Weights of a small transformer language model: rotary positions.
MLP neurons of a small language model. Each row is named by its layer, matrix (gate and up: input weights) and neuron, and shows model dimensions 96-223. Each number is 128 + 32 x the weight over its row's rms, rounded and kept within 0 to 255. A neuron's up and down rows have the sign that makes its largest values positive.
After each neuron's rows, "fires on" lists the tokens most often at its 100 highest values on Wikipedia text that the model never trained on; "fires in" lists the words (lower case) most often at its 100 highest values on Wikipedia text that the model never trained on. A number after a token or word is its count.

L3.gate208 [125 181 185 113 134 162 182 162 125 127  91 164  93 111 127 127 127 170 151  76 127 176 168 119  91  87  72 102 106 118  98 129 131  75 152 133 111  93 109 103 144 107 159  95 135 163  93 159 100 177 101 154 133 167  71 147  91 122 162 152  88 130 176 164 147 145 152 103 140 121 127 114 204 144 112 128 131 121 150  87 120 208  57 129 162 117 151 116 130 132 118 144 102 117 145 105 142 117 101 120 129 102 147 189 138  97 109  92 150 142 139 137 162  87  82 123 168  77 115 127 159 177 143 109 127 115  77  91]
L3.up208 [133 126 195 161 136 171 139 166 123 109 167 157 122 148 127 107 143 138 151 105 145 150  75 132 135 114 109 116  65 160  80 185 153  97 118  80 109 115 105  95  99  72 141 138 144 119 142 112 150 123 119 128 134 162  74 147 122  64 153 182 166  96 147 104 170  81 118 152 111 151 178 125 144  70 208 105 152 147 125  89 140  92 115  79 146 109 157 187 164  68 115 149 157  68 120 134 166  72  96  93 144 120 195 153 117  87 172 111 100 138 119  96 130 155 107 116 128 151 100 111 134 128 164 100 190 127  97 126]
fires on: " of" 58, " a" 16, "ing" 7, " the" 5
fires in: "of" 58, "a" 14, "the" 5

L3.gate139 [136 111 148 168 142  96 122  70 109 103  57 136 122 115 131 154 195  81 100 130 126 102 145 108 147 127  65 132  85 112 137 127  81 156 103 115  99 109 122 150 115  83 204  89 124 142 112 167 172 127  94 143 124 190 111  83 113 132 108 161 133  71 133  88 123 126 189  96 117 138 188  77 114 118 121 172 149 132 171 102 128 116 133  73 133 116 181 137  97 150 111  70 165 136 119 176 144  90 146 169 136 188 118 122 116 225 111 124 127 107 115 150 168 105 160 175 149 174 193  94 152 151 154 144 152 182 129 126]
L3.up139 [103 118 151 152 115  93 128  57 153 101 187 125  95 150 108 146 106 126 167  89 125 117 112 143  49 121 164 146 103 108 179 140  71 141 102 155 157 165  97 160 146 136  99 141  98 100 188 134 155 141 128 128 124 119  68 181 139 132 102 138  89 111  85 119 145 144 155 135  95 137 169 121 142  94 118  47 175  66 122 135 125 150 135 142 124  96  82 141 193 123 157  60 143 142 140 124 134 110 113 102 136  87 139 112  95 126 163 207  75 185 140 174 119 169 158 152 131 135 108 164 112 131 124 126 123 178 126 130]
fires on: " and" 48, " all" 28, " each" 20
fires in: "and" 48, "all" 23, "each" 22

L3.gate292 [127 137  73 160 121 129 163 101 143 131 100 148 126 102 141 150 148 110 162 183 126 132 109  41 120 141 124 118 165 188 150 102 148 114 104 125 141 115  95 113 137 114 211 164  81 155 121 191 191  86  78 112 111 152  83 109 143 113 124  69  90  84 139 128 157  56 125 121 126 144 117 104 162 118 114 127 114  61 100 116 116 146 197  92 130 200 105 160 122 164 137 119 139  56  97 159 174  99 141 115 156 120 128 125 120 177  67 116 150 116 151 126 176 133 158 184 145 123 158 184 197 110 127  86 125  78  93 151]
L3.up292 [133 161 180  90  45 110 138 143 133 150 132 189  82 152 149 127 124  81 121  92 141  62 135 169  95  53 130 103 158 117 130 192 141 118 157 158 101 156 104 169 148 112 126  57 146 145 149  96 127 119 112 113 120 101  81 116  95  94 107 112 160 101 135 120 229 123 100 130  87  81 196 126 133 138 132  63 179 104  99  82  90 150 138 153 123  90 151 100 116 153 107 118 144 167 168  67 106 147 167 153 173 206 124  58 149  24 138 153 156 116 147 156  94  86 172 138 148 109  99 146 134 128  74 107 125 115 125 158]
fires on: " f" 58, " and" 31, " It" 5, " but" 4
fires in: "and" 31, "f" 11, "file" 5, "fishing" 5, "fountain" 5, "it" 5

L2.gate304 [122 175 130 138 155 144 152 166 103 107 114 156  90 157 134 147 120 156 107 131 103 124 136 166 149 144 152 111 112 136 171 111 134 141 164 117 164 186 145 123 109 122  80  85 133 141 107 132 111  87 110  68 111 118 115 122  83  79 102 199 156 120 137 156 178  97  87 141 133 118 115 150 173 102 183 107 130 120 127 127 142 115 143  82 154 115 117 126 116 131 139  46 103 198 144 200  73 158 169 142 209 131 101 161  89  75 112 130 137 113 148 166 114 137 124 164 139 112 116 111  92 185 140 109  98 107 128 118]
L2.up304 [140 191 114 108 126 149  88 160 121 114 174 106  95 156 152  94 165 166 169 119  95 122 135 145 192 150 104 155 141 173 141 100 119  99 148 104 136 187 173 112 118 103 150 109 167 124 119 108 124  77 124  68 148  36 103 148  96 114 109 217 163 127 120 153 153  85 112 144 104  61  99 180 175 156 167 135 129  89  95 121 168 109 164  64 147  90 141 100 118 137  98 123  91 129 132 111 151 119 155 162 136 154  95 144 112 129 127 121 119  92 192 132 160 180 166 136 140  87 152  62 132  72 109 135 102 127 100 140]
fires on: " two" 64, " three" 31
fires in: "two" 69, "three" 31

L4.gate135 [166 139 164 182  75 142 124 123 119 153 118 167 143 122  77  95  73 215 109 108 168 194 142 147 174 111 127 100 204 113 125 124 127 127 128  88 141 104 163 189 144 114  98 143 124 133 177  98 138 122 134  87 159  98 102  77 125  89 121  95 150 112 114 101 183  86 112  96  95  73  82 106 121  89 113  96 191  88 140 147 135 143 168 188  80 115 158 154 124 128  98  64 149 138 128 126 177  98 166 163 149 107  75 134 114  87  99  69 184 169  60 162 110 103 141 122 151 111 126  96 132 162 110 137 156 158 128 195]
L4.up135 [186 153 143 101  85 113 106 132 163 125 164  90 152 177 105 103 114 135 184 101 103 128 127 150 199 131 145 178 147  92  97 157 142 116 171 141 143  85 102 125 107  73 156 187 174 104 120  73 191 110 104 128 161 169 155 131 114 136 137 135 101 132  97  91 137 133 106 128 108 100 135 173 129 163 131 107 149 156 106 157 135  71  82 106 141 110 118  93  74  74 130 113 140 114 126 100 104 123 105 145 129 124 145 158 125 120 169 136 189  92 171 118 163 119 138  75 120 111 166  91 125  93 152 146  39 150 190 169]
fires on: " to" 39, " of" 14, " about" 9, " him" 6
fires in: "to" 39, "of" 14, "about" 9, "him" 6

L4.gate107 [114 161 113 180 216  93 148 126  97  79 121 108 116 130 115 141 138 134 130 199 116 168 126 137  47 104 138 131 187 120 131 149 166 151 147  65 151 128 121 133 216 130  95  88 127 130 128  79  90  64 112 202 155 144 116  75  19 115 171 124 128 135 168  90 122 107 139 117 171 161 179  96 123 140  74 123 169 114 118 162  78 134 148 104 102 144  81 117  86 100  91 129 180 111 121 111 168  88  85 104 132 123  95 150 155 161 162 133 143 134 150 140  63 144 133 157 109  76  72  89 119 126 130 120 121  87 174  96]
L4.up107 [127 168  94 100  95 122 157 113 143 189 179 142  94 133 130 165 148 144 111 156  94 194 150 134 120 126 171 118 122 185 142  79 190 102 133 114 149 119 148  75 161 118 141 174 112 197 148  85  93 159  74 199 169 165 116 116 117  85 154  93 137  65  94 117 106  75 173 102 139 114 166 165 128 188  88 106 193 111 112 104  35 110  99 115 170 157  64  68 129 154 147 126 121 122 148 146 118 104 155 142 128 152 190 107 154 114 153 106 100  94 134 163 151 172 104 119 144 133 110  98 111 129 128 111 131 114 149 160]
fires on: " of" 19, " Republican" 18, " Democratic" 13, " Total" 10, "ing" 5
fires in: "of" 19, "republican" 18, "democratic" 13, "total" 10

L4.gate153 [124 151 136 117 138 148 153 117 122 138 102 231 141 131  94  90  96 130 118  77 116 131 150 157 104 105 156 155 133 181 175 156 134 164 128  99 154 139 178 161 137  54 130 146 181 144 101  68 157 126 131 104 161 129  80 157 177  53 160 101 170 107 187 127 154 134 107 160 131 154 122  93 125 110 115 120 112  98 100 135 104  83 154 164 192  99 183 152  96  90 147 130 123 136 101 152 130 121 188 109 151 137 158 188 139  65 143  76 148 108 153  74 185 162 119  80 160  79 109 126 110 109 145 132 117 140 178 128]
L4.up153 [175 127  82  67 166 147 159 157 131 152 171 175  96  97 177 135 128 132 137 188 108  95  82  80 116 117 115  93  95  69  87 117 139 146 158 121 119  83 100  52 118 121  93 114 113 117  65 113 119 109 147 168 115 135 173  89 155  34 124 146 102  97 179 130 118 100 112 110 105  90  59 103 155 111 168 132 138 144 155 139 159  96 126 155 184 160 102 162  87  94 119 144 170 129 139  95 145 108 171 135 145 140 148 146  89 150 168 142 118 103 150 110 167 108 159 153 101  87 123 149  88 112 129 132 102 111 167  82]
fires on: " as" 30, " became" 28, "un" 7, " later" 7
fires in: "as" 30, "became" 28, "ecclesiastical" 4, "later" 4

L3.gate50 [ 97 153 164 190 113 115 105 131  98 154 156 144 116 121 108  95 137 142 136 144 141 120 124 169 140 114 130  48 177 156 157  96  90 136 102  97 142 115 138 145 133 107 135  94  90 142 152 100 104 123  79 142 190  82  96 109  73  99 102 141 125 143 172 126 170 101 132 122 133 119 138 152 152 114 150  93 138 134 122  79  51 117 138 104 102 142 129 126 106  80  97  88 143  76 162 164 122 166 147 124 153 107 152 103 132 165  85 166  97 172 145  98  97 100 115  77 121 143 214 150 162 110 153 141  80  85 108 175]
L3.up50 [155  74 173 164  93 170 161 129 105 114 163  58 143  91  94  86  90 136 176 100 120 133  86 129 164 144 140 152 133  36 192 160  99 108 107 123  95 150 143  98 166  87 216 111 174 181 121  82 118 151  98 114 110 159 103 143 113 109  94 109  85  90  62 127 101 135 143 140 140 109  88 123 176 147 124 139 163 144 132 113 114 139  82  44 145 117  89 140 138 111  98 108 121  89 154  78 115 120  99  96  92 153 146 115 132 144 186 125 162 138  83 163 180 116 124 116 155 109  93  97 144 143 183 106 105 188 163 148]
fires on: " of" 73, "ose" 4
fires in: "of" 73

L2.gate252 [101 137 178 138 132 111 111 140 189 137 153  93  71 152 209 122 131 104 140 170 137  95 148 128  84 134 101 154 123 146 165 136 121  75 150 113 125 149  48 138 140 143  99 106  98 140 148 117 105  97 149 133  66 180 164 114 114  95 159 169 160 198 116 111  93  60 118 137 196 150 150  91 158 104 155 120 117 136 101 157  76 135  88 119 137 118 140 120 109 111  75  83 140 115 153 129 154  78 126 117 111 148 170  91 137 112 160 150 148 128 138  93 132 122  81  88 124 120 155  64  99 170 114 107 101 166 170  66]
L2.up252 [ 99 163 150  88 137  88 105  97 146 153 183 120 120 138 191 163 155  85 113 135  83  80 162 118 131 126  90 160  91 156 135 147  99 133 124 153 145 107  60 113  80  98 169 148 148 133  90 104 174 110 132 119  76 116 163 148 104 109 132 100 153 142  92  61 194  71 135 169 114 125 109 114 142 104 119 115 103 110 144 165 106 172 130 142 153 163 118 110  97 171 102 114 126  98  59 127 177  66 167 167 149 110 119 128  76 155 146 169 137 121 164  67 150 105 135 113 162 139 133 107  62 167 108 140 137 184 116  69]
fires on: " that" 100
fires in: "that" 100

L7.gate311 [171 124 123 110  76 126 103 186 107 156 151  95 152 112 178 143 105 150 154 171 115  98 153  75 180  75  70 162 119 194 122 144  78 119 136 104  76 211 102 154  92 151  97 141  97  94  61  84  75  89  98 130 180 104 130  68 100  80 141 153 124 180 145 162 129 180 107 102 151 158 130 139 115 147  65  65 143 127  72 132 143 127  98 160 156 172 138 134 109  36 153 167  90 121 196 154 144 127 133 138 198 111 116 115 153 124 148 134 112 108 165 134 146  61 152 148 150 157 107 169 147 142 129 135 108 121 178 138]
L7.up311 [117 117  90 130 150 146 123 146 162 138 146 145 132 116 153 133 101  75 122 213 131 160 112 131 123 100  58 146  88 128  98 126  94 126 134 107 168 176 133 142 120  91  96 187 104 101  76 107 190 119  88 126 181 169  94 114 160 134 118 166 170 161 108 138 156  81 129 135 160 174 129 140 157  70  40 121 124 162  72  98 173 131 146 177 130 198 150  68  70 152 100 132 132 171 117 136 112 132 114 145 155 140  98 122 146  71 118 171 112 162 100 147 162 146 168 161 102 110  96 132 141 131 152  93 127 122 169 132]
fires on: " for" 65, " For" 14, "for" 10, "For" 5, " spent" 4
fires in: "for" 71, "spent" 4

L7.gate314 [106 144  95 173 100 178  70 156 133 106 141 105 131 122 158 118 117 145 195 136 104 127  80 125 184 117  86 111 126 147 109 115 122 112 114 154  93 154 139 157 110 119 110 130  89 102 116 105 178 153  91 198 122 166 123  96 121  59 149 126 110 136 159 124 138 121 171 122 113 153 125  81 164  96 113 104  93 108 137 147 117 179 140  91 156 166 109 149 113 103 174 111 135 128 173 137 135 163  57 145 138 162 141 142  93 177 163 147 135  38 109 174 141 200 160 135 161 140  79 109 147  89 111 105 121  78 125 112]
L7.up314 [ 76 100 125  79 151 168 158 100 120 166 125 131 153 111 135 142 155 175 136 150 132 101 141 131 115 123  63 218 170 106  98 143  91 142 135  67 120 114 158 154  85  97 111 156 124 130 136 139 123  84 137 132 153 156  83 130 137 167 138  78 168 178 124 110 150 119 119 164 174 136 159 121 190 135  97 108 182 152 150 141 109 166  47  76 150 109  80 145 172 105 181 112 115  82 126 101  90 123  68  57 200 133 159 163 125  69  68 109 111 126  92 117 129 126 155 170 159 146 113 107 101 151 126  92 111 137  94 165]
fires on: " under" 52, "for" 10, " of" 10, " for" 10
fires in: "under" 40, "for" 17, "of" 10, "with" 5, "underwater" 4